Weights of a small transformer language model.
Size: width 160, 4 heads of 32.
MLP neurons of a small language model. Each row is named by its layer, matrix (up: input weights) and neuron, and shows model dimensions 0-159. Each number is 500 + 50 x the weight over its row's rms, rounded and kept within 0 to 999. Numbers have three digits each.
After each neuron's rows, "fires on" lists the tokens most often at its 100 highest values on Wikipedia text that the model never trained on.

L4.up283:595485459431420498518416584533443565528414426544442573547531541483437433473403572539506473508556533488429500451492498533594529407492492428529444454476530511419462513506501471475567503466491626500487416584500406521556539462463432598560434498411492519490551497483549476542548559507503484555431501480506458532492498489549562456460487476551546531504461467438565454520531640510479513516476561531528507500510527549559523532518424549471542441435515363555538451545483561443479480374479533
fires on: " J", "ga", " | J", "j"

L9.up394:421548529501531548484587472557535482432549477445530537491479453516461527456508492542602524516438540470444496507443540456533490528468478510512539514535511516524432488533460480508536436347478485419497553471523496580529479514550599419546511522405521500545521475530523481505422459367547479550514537459486531328568418452472549498632545509467549465447521513527441499438548655406490542486486524485467541536542580537479493500444569572522521561559420538493460424513517586503531444562533462
fires on: "\n\n"

L2.up380:423508474510451515407526460512511519510492423477480470441435404559526520451471552653533447597529514440499437445578560543564466483478514513547443485558456477462468528491517460531525506528515408486471563533510578561461484494651455454593454464553521537564519438538503541448506496491507601510445486582488465553556515485529452444462522457517462504532389412440526485487570488500449562489530557475486580492428504394539536470498585566479464524393436488521576456534584536427456420442503527
fires on: "ue", "eg", "ette", "ee", "ike", "ay"

L12.up80:573504532410546461465532513464540517450427488502594537498510460502493492570489498487517568503400488416491347476523503461559473553573437507433471588492461587591518536505470503494531536494437440504513558479581591531457569505578474479582432332513516429486491570562482594519549476483512441457470478520497468449499546453429465464534464441533507611451499429542497467486452447532538364429574544535447541523533530499474519442509546554489558573451489536508494559576520532540521508500588527
fires on: ".", "w", " "

L12.up53:528508434433521553532450502580565528497518437494485480521520499528518437529506481492575553488409538504509439578433530445519434423446444550434450504528478559485553432532486495508441498565403474524405478468527568449377519514616453467577422578549574431498472478448547650467514594486538533470546540523549510488516515505518450504432496504460551472442499435500471491564519507506559576511558428498506494438515384507462547447471521588553649469515517585452443470532486477488590486503583496
fires on: "-f", "- F", "f", ", F", "F", " | F"

L12.up263:544491485491524431531590498474474632476386520488544509596408530517408471497503505483475524519465449532489451434612495482556474494475448417535514494533540460556542531549508553436532484571440485544496555569454479500430485488536524503532445401472502453510479422497522454411546480443567531549508500459535396436514534469570412498528536492478458522489451471532531489644519565563555540445494474498354551568470485559454563469448507446424585520412488592546457466511530459502431503601531468
fires on: " ", " | ", ") | ", ": "

L10.up423:445542481400465617447495546537546525460404566458501532581491414505447435492470420538533501499583551472523525492536463471491544553453469477483476559495432559465452513506502532379568437552566434484451419494569431513381405523564471469526587511465451544482487475543499457519521578402546497473540532457531533447476511550401423535485550528460472494474490496398541519491528595548465547524467584540443587507521569543455609412482519501529573472473601553488448436502515460542468512492496543
fires on: " R", " Br", "r", " cr", " r"

L12.up374:468602462469399519501491502472480546467499529538552491539475470455512453511423504558439451566438479507425340504515471484483450394556496420515536516541494478602544421490519522473578468515503476611507563455465554496533442467552498466661526517504587434477478568480502555501479476483471577505602491393554473481471546501511491471494505583386487547456453544543421409534522474490477587513508504528448480567555454515487559473411466525577465518425477511577507454535440516494609551527537466
fires on: " ", ":", "', ", "."

L6.up391:434479405486455489561509508483534505443520454565491545492502417527528569544445484483545505554468469576502402490443479527460465569564581519530493551635471488486453435473493444435477491509428453615513537442533552500568451525619537531514428479447390551492515524611501506405490541462575477652428485486518508537581561469452538545448465564537578514525456504509565502500580504478541428457524456490524465491442499451503485525463601558487513475490534472480536464489527517445519443330511535
fires on: " G", "G", " regul", " Th"

L4.up352:504530414492519657420620460446460421396466486518496493449446481495455538481534573523469615465498444468447529464482447528468583498484562459508533465477474494553428422564626489502580471450496513516408489487562438505515548521549500536571514392534589505558547416525626467552444525433507487469556408415507502436607485547489524561554429458520486501536451473539510521463405549454515497486516511528474526545479568555555498502478429489575518551430447521504552507482470497540544492481464454
fires on: ")", " to", " series of", " to the"

L2.up586:585549570437648465445620562523480458483463441425499512514560547425520427481514522450560495509502481456457535468562503566484466466520501421509460518538523518486579490477488516563416484522499478485433488510528471502538521441519533539565509496467517514433513510440445505560511446584479479372403482497559557484474478486520533532484520456496457488526474502416473563615439460520562570514429495612492535505459624499559522419516442432537488484385467552515526432536528310554476511530509500
fires on: " |", " | ", "-", "s |"

L12.up599:458577562528518534507502474427599542363558572471550558488532514442462482474556460451474476469454469443544381564511555461506571485485425556434491486617555576541485458501506620564451467539440393556585477475433555540467413506565542489425540498478541559494437508520467424486472472468479425491519511483513461543568590488519470560474514500522542493506531445488543411509526416521461481486416551500494552574458529473367468409468519565510476480512561497464462485521545478439425516488558414
fires on: " ", " of ", " on ", " |  | "

L4.up519:533514565454573521539550501471550479560386440561425477544506559562514522475509452502548538434521481467552545514523543542420507400552518480561485565542424490491589499403556575523493450587483484536498530511421471518560439431482352542548530527480484472438531513480525535387613611511521472493483414589463460512469536552510577465420526479449480500565526491493450547510542517514537558481483485498472433566401480499480431476560486425361511544431481498502555494520387498509574502524445514
fires on: "ory", "T", "aster", "t", "as", "aker"

L12.up468:465536524466488469480597459571507449494397521512574445496527531507431469533487468561486563545399448530504430541506558440522552441445526437470475502527500485619525485501471591595507527553546424495562497562481497528547437498533570546548516431516562413465469433503529497508541383551476439605436449512569506513566544530525512516506516494424496435496469526567463533572542540449540565431535424418389570476454490496455456464361433539489536509479416564502500507511404529584451491572508528
fires on: ".", "en"

L2.up123:459429453504445540453495450494567470444539446499433601510381468543583425525501528533467519526516511500510468523494491517590515505502530514416534519487486510429384482506509598473548478482527472538495481400423537475481503517499442555565496521415565462509585460550648484422503501571468490522534481544545542505512563473527542428540478485534477574561539494593591379430501527463490584462538496540515396503467529548410391508576568517450559476448545466549498592486483494400435540460457478
fires on: " will", " best", "es", " can", " may", " points"

L2.up246:509524529482550541498553594609457523513481444472390517486495562450603433481460485556511445515517573501471493537531570530480484497624476492514481503470576472498564514521502517521488488505495464494522489524597469466585546400546467448420497564553441459413520482468473587557511447485511480572500475455447505488443477520433456506504476397502459476504487441526533547550471477479456621586467561498394580465528555540438384452542422460462551570549499506449455530517490433565391393508596423
fires on: "t", "emi", "p", "om", "h", "m"

L10.up353:490534490418472550444474512548481578531485487437543438608584563469446464516498525487536534511506512549618517454401509475476552475487413440520488476557455551533539399455575549515463526546617404492486524432493499493539512455530567547518385496489488432645468490505527444535561510552452407383472543508537505439453500473518523458576456527587540430487561439514511479581538509431552509421560560501582561448554517524457496414521481516528457437495543608508482473504476446519425484566515503
fires on: ".", " km^{", " | ", ") | −", " |  |  | "

L2.up332:383495529475618566606518520537530420575516414459447440491521534443428494536513468457510436477522508581574527579533517559497575496530455509519465554504443503545508504524505561407470407486489484500467492513447454517517437531513431518487491416492558476430487525444569499444567532521515444493464570384462564515544497561551520425501453457438403539521616490509553529534417432423525545400539594458412484488483458563470515513520459526462635514415487534530559484473483549477476564489569503
fires on: "t", "ory", "a", " Conference", "gy", "to"

L12.up539:425535470455567538539513535472519592434510529538520494473487441481408527445517452486552443489486490512415399449474557459493588413498505478404510526546589479528439464480576514532535382615438463569478526468507524533546430533479558553564500383528463390518529478401502498512410497401484541502571490454565481501523566450576487519469535451538482570519505453432435437618511540559526570504456548464442532529514494406470502505536521471489518590468451554567530469511556584457489485557550449
fires on: " ", " of ", " only ", " approximately ", " for ", " with "

L9.up441:506418499514516591521519451413488606453519517547545447532524486439463473545487465563477528591515493470486415535487477435502521463552455533446449494661552576473547491552539611533551464484500475495530504577512534526505543502582476452489496479559471515477481482476487509375522420400539476531458550460492526480525549437522398538533500523525546429430510409426589462499515596462501590549461537545393501473587490473485436507564518484421493457496532502571472465628455398467461414491538490
fires on: "2", "1", "\n\n", "\n"

L10.up446:520549474438541499540544512532454508390444454498529504533469486394539532487447473469482529485464446413474464483551484434471559475401509497482473434570562491546477432602534570461564456550542464581510535520465577558435417526463569529520447522460501477525537413518471456473527419475551503466525503525477525503564544448442465474558575488435440546540461507572517436529534488547549527431433459449470618542456480558488521422565451410425670464489440511563520494612464534431440566458539517
fires on: "-", " | ", ") | "

L12.up38:432548522395547435551439552535488638486535469575500518513500513517421467465493528492535523500414547522505414513501535497518490470356412467490544520522507445491553491541541550476608476561438390471489475509535520523419533480525472461487400438535517545489609469436534501496419501513492561543559437455512459496544542380530526476509467482535507576504480439508479491623546591545463502482446486507429546470503474482498470450449459496407545572494491467539331511560546508434487534607527512
fires on: " ", ".", " | ", " over "

L6.up507:523503443486497531486547490473515498381496449576449463508369460434481534493478457565557569475527492447517402470515535539455522507441491533504486453476506518583510452630582448530452527564517435541559529468524538448467434519401582528466469449574535469541581468489571495463478428454433566423511443478550547472554576510507548555536447424539481534509550457619631483543559475480513584438545432507458549518464476465526383470601470472479505527425530509509549499537484600446491512457559458
fires on: "–", ",", ".", " to ", "el"

L4.up376:599481496439479481569516521506539523417501469549564505537400533512501437392425562612479525543463448413411485534515464514491512530463570485516477501478461486526433428512542512491476423502519503503508509451528558402452533511488536488451526414583604424520558436481539521457500539511526597455600438471534557440564548462530573503527427517506497552438460436495571470535537495430557493427537478438418497536444521551487473459596472437541492529398468620450513488532481576529579477376486525
fires on: "–", " |", "021", "e", "/"

L2.up22:516500419498464462578457533512540553483519441571513452533504471414500554468445506529434451566456366507490368477454539470548489536612461456461530556522488514452483439574523470477507531457482579513538492476505533515544563471476530458473433505530582445594508469513443634467420542577525567473558485543467557471622457414419569417531456477558459521452502467518538515445571529560589579533550468468459557486484474533492498529462517451466504569510447500463371545505365523447470483502504518
fires on: "\"", "th", " Both", "ap", " In addition"

L10.up303:526503479496479549602473539569469560494527611467573438487483454477463586544523476553419471577534499559497440523552590517547475458460499485559521505559491481503449476485496491562480575542551433479486522479536457477518502420532539356464454503470546414567473443473542436433559452473588513593539428509425482527609449480564542484506484479453509499494341438535484513520492566409614447452536491540433466528490493434471469431557482482539533547405538491436545528544488500558581448515492399
fires on: " al", "-in", " | Al", " ex", " co", " Pro"

L4.up348:552575443492524562509591491417500518502491465478492530530439503526545532470479466501463381563541499488493494458497595615516476427492469486511424481627565526421415451588648518470519489518490410474560546501434545487487420455561561475422465452459536442478492528528527529429483477483468443558437528497546562461557506573537506592522530463529560498440419423430515537526511502463445455535500465449504535582481489526392473517536399551554552532455521519479549438549351492523446472454515495
fires on: "\n", " the "

L10.up545:472521482419493539558535545436516535433499473479545400493464527541446562474421518568549538496433517418514555567466528496535570450522514564450410569547494567485517480561521500595502448477429468519502448525467495542552469544436493507463572547431419557562533543603530448403482348440482502513576466492462449571546516438516429516614514440457489545387471448573482564528467486450535539465502484556493426490525415504558533515425472634522506555505574536550458514530460508515485505507540414
fires on: "2", " album", " engine"

L3.up153:492523500458505592558521506520587495397471529495427469535441474464505480509454494533521515476481504574552500496549459504525528556454477475441603548439497508475470493538503526450541448449546449571510643514375533477491376515538481534547448501404525530531607472496590461416587415505546503476506441529491621488513507518478454441554488449517452577568540575574476408475494496414399571440471547559470505476531479542485487539504482543526525459515525396559433503435499436372468452516551463
fires on: " would", " will", " did not", " does not", " can", " must"

L12.up338:440567527480544505522423490426489563516473507527490505490489537448482478503441489559636479548501569552506432434467488519524526501508508637487413522625536597499515488559514522526497454559582484455490471522477535514510466503562522527561515488513499533483520465460555501486448421456540531604435472571587475468595611492501462497533464455504461548463540416505466408582448525424504596466556492424484600415568468419511479450548457514518485466422470557511491422602473545481430427565583441
fires on: ",", "1", ".", "001"

L8.up563:525627503464502560539616533426479530528500649476396488527485540458617483469543528516584467488621471383528507520448487497519536480413557596502443527477485438436506515601529538486491468513512562503485574586497481572376513522501465557506512534486509561536476449525536460555501524436577500509489538417521524548475505483455539602536434446525386486472441442479571487480433474457554479514514488545449488400539574527498517470450402516518499443506584503442431496490475457487519495424499526
fires on: " of the", "2", " of", "th", " of C"

L9.up0:460555528400447455557529542527486586515528616437565583526468462483451508488583489568547487487420475509458449538506520529536468519516433511474480422464552611538482425481524512515511512520477397506545550507545583570515482604508507445477504561533573484465556489565486551478474537402552599586513541516471539428483522427465412564468537465498484417414491452470497386463501488554520558534548383501528501459456548451396480481464551596458497431497544552495442403533531460554466570478469456
fires on: " F", ", F", " | F", " of F"

L6.up631:532464534426514514496607516569471514449496449529505661506529544425494448506475501455457474531508574444468516485529534478438446435414407528600494459515615457481614461428543526511519514533493468533579539463476515475466465484493491547589398521480498457497476536464516528486502462529514502535566523541500424536529580575518431432521564449428445479515497477460497531478507384537539582515467513475461545580536549595425478408481476425443575482397457496544545386494527518558489619498451524
fires on: " | ", "ody", "-", "a | ", ") | ", "i | "

L4.up94:584509519537528456602531536528546514550506483404467538443509495404468521462427477561481457454547481526529418462521544576506512443455545391558593498443405501472561474497549520521555359470471490558519537460494505519557539526543507497621465573516546405565421537378495565531486666561446502486452438504500519472527543499575489429447347476494486503505415519483531486470461466490540463550527518559465459483484492481461449487491458533505520473401459551493532474456542511442586478469552510
fires on: ":", " I", "ay", " \"The", " All"

L9.up638:550487493441502566503534511432517530482535480505469461457539581467500510409419566625522452495522490508459560455491470540500433459552469560505468532594620454431513457569529546469545501439490493397539534482544495423531498580464471490525434457503516516543524481570505505472439573384421478532449514591555525459421543564553519464579421523483526525478459492531443469552563501469400551562508425527450516488561507453566434497527378574521478462505439460628472458603606515545510445467480503
fires on: ".", "\n\n", "\".", " P", "; C", "–"

L9.up205:476600465515643533523543543580478455428373494499483484490442490468496493562504481438583470540503610508438479491539480458472516456526521479509413447596586489554392383480485474424552517495479430475542486492513542462399500498490477571505544396449570440461463403525530466446464476470560496479472571416452533518542513574472478520415538464455465554610547433587476487542540532467529533464489516527507507539514558502515506438580437357508537547547511537502467494516530519547532498492604487
fires on: " (", "-", " ", "es were"

L9.up503:487491506466469495502474571500531608527581504506551497501514573554545538536430485581491474630467435491422529465506516575500518486535521600523543550470423407513488468491467511518529485376480538495584533453567553486470488505476449471509471539555534528519502421542429495505421378412532506669498506480491487436494439484437533582555505432504461477444430512464569504508499614457449514502542437529448482443520542412530451523481497509526475515448540478507405405515520389610530420547451482
fires on: "\n\n", " B"

L2.up62:536562556516547460515545604520441526516457531552426522561529505439524487461496449443492400447466429492544485432554501533489561487509517489494514405513481483508533478440534568591507462540401523570448518407572518585488519485558518505488511508527483489607475497506474560505488547373529575486365468520451432403581495534597515436407488434473542495563495448426489489427445459480439573448516504406469504504410538516485522525583553509491610548454544427523532536533403516466485533486474591
fires on: "ion", "ory", "ive", "aster", "ation"

L10.up192:530563503545569529498621497504530547486460467484502432505552460503544447424547418504532476484496445535561400414571510480598527541546538439462440527599489469484460530571477588429491526591544420455572554551496552417491402457436541479470440446539515467472546418532493559458491438529454513506570519429472579382537489491500547601581484500546421466514510496529473515500548494446485412473485469505335434509443514462537596502468485485514496588473444500540523506513394538540477492530483517
fires on: " ", "\n", " on the", " the ", " with an"

L8.up176:482455488523442540499497545488497514565603463493501498641527508527488428574419435545453508495464538554493559480470570579504477481508560517574492499548450511478521442536510477380607549431567492479473521566533461459516554449537428419442428533546568455470446499561466542512516496434432444527445570466531573344431608515510510517627458420535475440483455432430508590478458531501467491473444538481562520494514548483523478511514517501619430459504523476584506449532430523540468497461580479
fires on: "\n\n", "a R", "a B", " D", " R"

L3.up472:541521485391486448537494572525474511521508456482527481536512441461527530440527536543487490507456490504514323582573605488516542521598626468430539497587454517539379521431506534570456385477436465548427529512561470517504612539490404519425477471488537516508540550456536529450510523486557559493486455580521528520484495523596466429433531517519461445469456471454517538500411525509447530505506430471498535435449462490460365487476480586434581500541492478528491511523502487521576424510415570
fires on: "ion", "ive", "ied", "inal", "ined"

L3.up633:434577403515531622586585506456524438427479456527472515580472435405488536481456468491486503612507501425540503466527585584522480492502535475548472528592586524482447451597620485509462445471522455482518586470478524519480546417590601467459463504492545465469548514522502533420487422476496494511531503406514582458546487494535554467496514429578503513539470451492513473525474505434427448470561528479466510537395547533452481506496483486509531538457521601500510369558437504407415451475515423
fires on: "\n", "."

L12.up312:455504492454479622591511511465444578428480384480580526490446432412489554530407464605568540567575535452437464544538488502497425447478418484533534481531558546535565520495535526528450448483454387501457517475536565544489528395585451461558463460547499487479494532402535519515444434479518536406551515426453527449544537507566530460552442442500448509473491494588441465534561518575527504411544522604381505555486545542490474472479502525515509505442491593493456481598516466481537479547541513
fires on: ".", ":"

L6.up56:462411494481602516539529551548472449523487439540476624506555444481494421448542457536575543475436540496545418521548527644419498417529471528503581460548358561504437517506465459404488523472387447526531502473577538506517440372531491498563447496500441509450563479604525529424446499447484501511506451493536477465492541453531547480463434499587433477479487464534603476568557488459478535525557514594488512411532525498426508541444542517497571431526500520527488460496510580550526460527515576
fires on: "g", "ch", "ag", "ash", "j"

L9.up361:472559452462482556450541471523454531492483531546495506481489485485522521556435508537580634507486442507495496473630580535479460505512565495519475531575515430444460469566538449395445477533476563583414443422438559439490503510567576563537518531556482467462596547482531476507368372545446496439546473516622549433492539410525454479480488545470480495568479475546455403548460503464425542491462440544454439499548529457521507431542526462486580502392553525531468533519502370498531501519460504
fires on: "\n", "| ", ".", "-"

L12.up411:451522491445502512567496522516549522436462537440459561542541407434492564488463421471522512530433469447508447475586481496471443377548473533528524435568597483560525509571509510514585490547517444520522497520460438446439431507556476516575449420444561404475510458590516457447459400487558579490600481402504509494473612485498563458561511516455468440543551463610503422522396463495455587398538507571437481525533524526488462519533471431418511529516458497575455512590491555439510506489540484
fires on: " (", " '", ", \"", " \"", " “", " | \""

L2.up468:461557436518546514479587488422443506460492406527541534641529532470544481542492364525499437539546504458487528488548569544500505421453483492553456468600571519493471467559619460493492440435509462468622522466446574461515525432605470444417376470531546409464555493564541504413514347459485502492521531443564542430526484517476508488559490444514498516534495417513525523551496515426513532472470486422460499535487502483444458502528459439563473501455530523549496437618436485505436476499542523
fires on: "\n", "\n\n"

L12.up633:457483524398481538533514564429481554516541554536532498444592438466443610486626491479455489549555441464495491498577511532446512457379510548492513534562427469477501470515566603539509467470429514587520466523554561463548445554547564477461483481572472421490444548559572445525586402449550465533600491418510524498471524525600440495486480460480537481484508479450449458529470583426496511554478512522365477538506406455467526499415503523486493558460540500581469468576546533500544456462502382
fires on: "2", " one", " College"

L12.up51:425581475449435539547507467549553522561553522507535483533497420393510533582438566538528576615459445507507426480527534529507464459548473510553426464552528479473513412618561435599532498505580498530534480435462407453576410438519616435534450538529524492476501517532450518468440402501552495477509432431482515506596514454440512514475501568507570603568535472521575418513500527556417588484575524514522541455508543491447476479490584421451482572500501518527430435509467491527532459494474445
fires on: " “", "\n", " \"", " (", ", \"", "s ("

L4.up201:539507463574461531553482588586547445477482519569435455520545479485492491483619540498445568571551527495492475585500467532545575486439511560436570525443449497459466478535557451499538533557444497474500513371520610432473526420516481454430495544433439509415625472451435478493479489475414500409552511439430563486517497593519504539430451436508509498503466490458618541578447481483538568527435521486434607495498492510400434500523447492415557530481501443480512585492407542478499526545542481
fires on: "it", "t", "m", "al"

L10.up486:414495580500446562554508561464603495449483495513523571612496453453576499442448553531475499544410491537506453428482503513535469467353451497476447497469507430515494409524625534525482510462510472517568592489448451481463614394414490516550390495516501413543495455487479495473557502516498500380469485492456432510531508505534541520522448539513485597406434538543517429461553523517462506437479467524438500503488514520450512478497449503492552488459468594491425472529530635560632460528517514
fires on: "=", " –", " |  |", " ;", " =", ");"

L3.up506:551460521428510501486550480426441578459450428586420570526454501565501544502507510532415565459522469448496561498538501567440580488496517470501418521512457528537476498535478436484487494558492514481550591447480543437446468460497452572498473525541575445475603432464501466532596486521490591450523464561540546454527480506498588527489406494518378471407442468559687543542508531536428455483476538467440528454426576537521439456479395408475504505490584546508529504554477541569583512464493505
fires on: "–", " | ", "/", " August "

L12.up244:465507468554487548474489514441558513463518469488523502514383435480421449555493531565533461500405474498425400469517454449482555458465536472445557542545583570546532490513500555460544388510514386556498544475564511477483472442552616478550433372549511463452612454461589534435522492507455563477514489441549511410496636464481564474524573504515519548487500464518478465600519503509494469457450559450417506498537460468508480435540461428495552525428493637521517489560503480494503420572550565
fires on: "."

L8.up173:423570513516467572342517518454538500454450472532472490571578525402454466439595412428483447527480637485438464514576591507522526577550539444499501488573562530605513519592483542465510505523564453474474494483532565530439385493547504523446538550457635457430498490537476450505509490509615508547467547544569507521449511566466517506438546435534431453480521460426501530506459546475538603552456514536435488487489458469492580415514454489466482480399516520496511493429505527496546518448494510
fires on: "od", " Pr", "ol", "r", " Br", " been"

L2.up116:491537574473497478551505524531508481500490491537464398631458497516552456491450495502493502616496516519523468484437513546471550467458472440604495395473405478483492436538539528484528489487500559509504463641437520531581470488607462426478559498426579563505557513469577477545505429564468473565433573463567455472548522417468428457557507449544500502535409475506491486524598592502459463478377508556472605426548499508536513442518477438569597437440478436465499379478469500511520536493499490
fires on: " j", " k", " trib", "j", " car", " J"

L3.up629:500514510443519567476572541440489441434534511545506485501477493347499508502517471490524510466538423507510549565588518498453558611529533467483508482562543566546464497513495431373543497481447520464442468435506504526469467479500524482444501433528541517501551427579616429484560565488472563477521575526493521474519592517491590510469411500568501495471418445557648565579469437427511519437520437568541502488374508571409475488583431494518515572436493515519543446467485592514527504418477450
fires on: "iv", "id", "–", " August ", "it"

L4.up452:551506501579514554534611448455558527450524483508468528495532577525543512517519497475456541497458422468484540437526463434526476493532528492533549428546486394468619452425548519456538432463515492509515529448445507515334518646498479541473474440559496455555586545445494498496478483481557552472481511495538524443483568603568507507443487549550447507574475478523536515526497429421459450390471392492443462556492569519476517481569451503422513662463501442501555467485489536550561433487500401
fires on: "ia", "ia.", "ia and", "th", "th century"

L10.up6:512521536560451466566535510469582440503495527467480577590490408479558483460389532523533417507471552474568494444532434428535467450510601538487380490505486467496517421503522561578483414475505440448562590489368524472510434454580471506540444494477501437572503517516546554572578530476542475525597472498477473349444605496447515502514515497530493510511450478573514415505506560474519482445485510564400550594507516563457447516587481483502504539510441583471521463502477606468562504477552504
fires on: ") |", " =", ", a", " –", " |  |", "|  |"

L12.up215:387536425341533557558546508454529492562490613488463468555493398479426510413529478469549432555512516486483463526517504468537467464490436538558530527490504524454409395463544542481572469470505508490548522516536579543470506481634449471576449487544522487513520517431543485569489530487498421496509455435542498522519515552519425492525463427506600660418472542405554494505563567450509605513439497538480457573510453552542374539434518527475501527463489484440512455466538535481545533481510506
fires on: "2", "3", "4", " |", "5", "6"

L9.up530:511450428435532510478587504515491459426583519494510577530444509513508478384563501502567477475512453502541523561502479460527493533565541449529459421424474504521559427548524557417514547534458504462563521494566526419416567559568448463555587551506462434470548407461430556354520579464547574475512514495468510464483503493517473556542424516548462507500390478506510493519497531436530522582566432558496577565543438414553447373455493477440589457541440529445483558534578478500560501458530453
fires on: " | F", " came", " (F", "F"

L6.up384:551503506481519573512567503523483418460558549524480554468526440506441381536568487498520608515431618442507476523548451462505487527522488495570516409578494485517528373481536493548613480499492486588495574519421540486456470528590442469471573403466608493548518528528550485557511480374487533520513478374522488518518527476535455583573414420489494428501466425596547440513428575485513536466511483489524488510460452491508448487492424458516505498473431546592570451479453499455544525510583435
fires on: " to ", " to", "ing to", " on ", " to the"

L2.up366:484546515464557484450630505437466512466485525478398601561531617464508477453425505447580477442554479472594502519590461527545489553572473505490512474519521497470565506555444539414506435541469503500455470579516402491527535498540624502506530487468461500450473508469519505496537509595500481582490439557484552414540528419550527476463607484494553480537489369438489408563475498441470445517472453503509502515485531543495497324466515486484493419518442437484457508527548374585489526465543474
fires on: " |", "i |", "i,", "s |", "stad"

L8.up219:460539441505460530461627475502511484455448542537386488520408446477493499545584492477523505582566480476489486491568572416608527542512514520526478389537501506481473457466517541494512502491445452476543610560477428527434446534538411496524459544448504505633438542558500503589559493482532493473452431413486513517482578521550524589503477426560518457420560454509588426528561561561516497501476495579473534415482572508517404494492446475443514481413416592540525518505384431476497548504480500
fires on: " of the", "°", " of", " the", "1", " to the"

L12.up602:501454390434532430503551421464471557386556472434556471511409418452457588419532519505486452557454459434488598478535466503558507590543487575477469614555514530492436491493481537513422429497510457475513499534425456513579468528438444514518459466393421577519483500498533487536572501394599599434528446508475518556542544469522486480522535459472412456509561490478594498540424488482532489590524513579546470493453508404505458510464485512473557618436548585533480503539484500469506460541518490
fires on: "2", " dec", "ec"

L10.up129:532544428503427546399521451487479445450530482509485566556448426442505563531462448549515477618558409453477429474610584517456428526494504568459574484594526478543526440573505441458476501478558435576486554436389468542591532492525545477467522562532561429491605472579441536473550403499569584385508454512478474464512532467482488454565487540442511521530531515486487373500488482498542558423516426589512550507484477435475440521526483458515499506408494523494516481546496417432525437508527517
fires on: "\n", " report", " over"

L12.up130:486562459524465492532467460504528514464433535525526502555414576480471499439507508483610499494507523415452439431595504464427473463410458457498491465493543451542522459575563553487542482584475445580538481469506530525508536519498540490527474461565513461518447454500492535442569385537570534495502442404452462533543576462494433512446574340521523574592521497520543521608462501600534543457511468496388661497479524492499469469547430436429521510494481500497426502570516442424420498535579508
fires on: " ", " | ", "ing ", " (", " to "

L12.up395:476457438425568381511511567501471474565455470493511491566474494546456552578499443505616530497472451470551499496519531489482463427433495406466491444560482483536482490563528543469522471548413504579526485494482550565513426578535635507533427427412475514549584495496603458512514454497451447393475460516579533486591554428530398453538556442458480511548575509552543522556510441564419465431453512483485531475477559497403522445492440484520654483474480525498437490509517534450481554476574501
fires on: ".", ",", "ing ", " "

L8.up145:575633506465477547457510571497527527434511508444554522559445441503469540545460508523546456593466495438475483524484508523535496550543510565430491525560548605526371420480547481513429495407549514520461506523469600458496440521527564485452487528531423520505505504505555482541422451456487580579476499535501493533552511534481479536546464485516478440472410525479529554502504645467449385399495548469458588487433623453426469439515403609524428517518514486584488538468533500537504433454559557
fires on: " r", " pr", " US", " exerc", " M"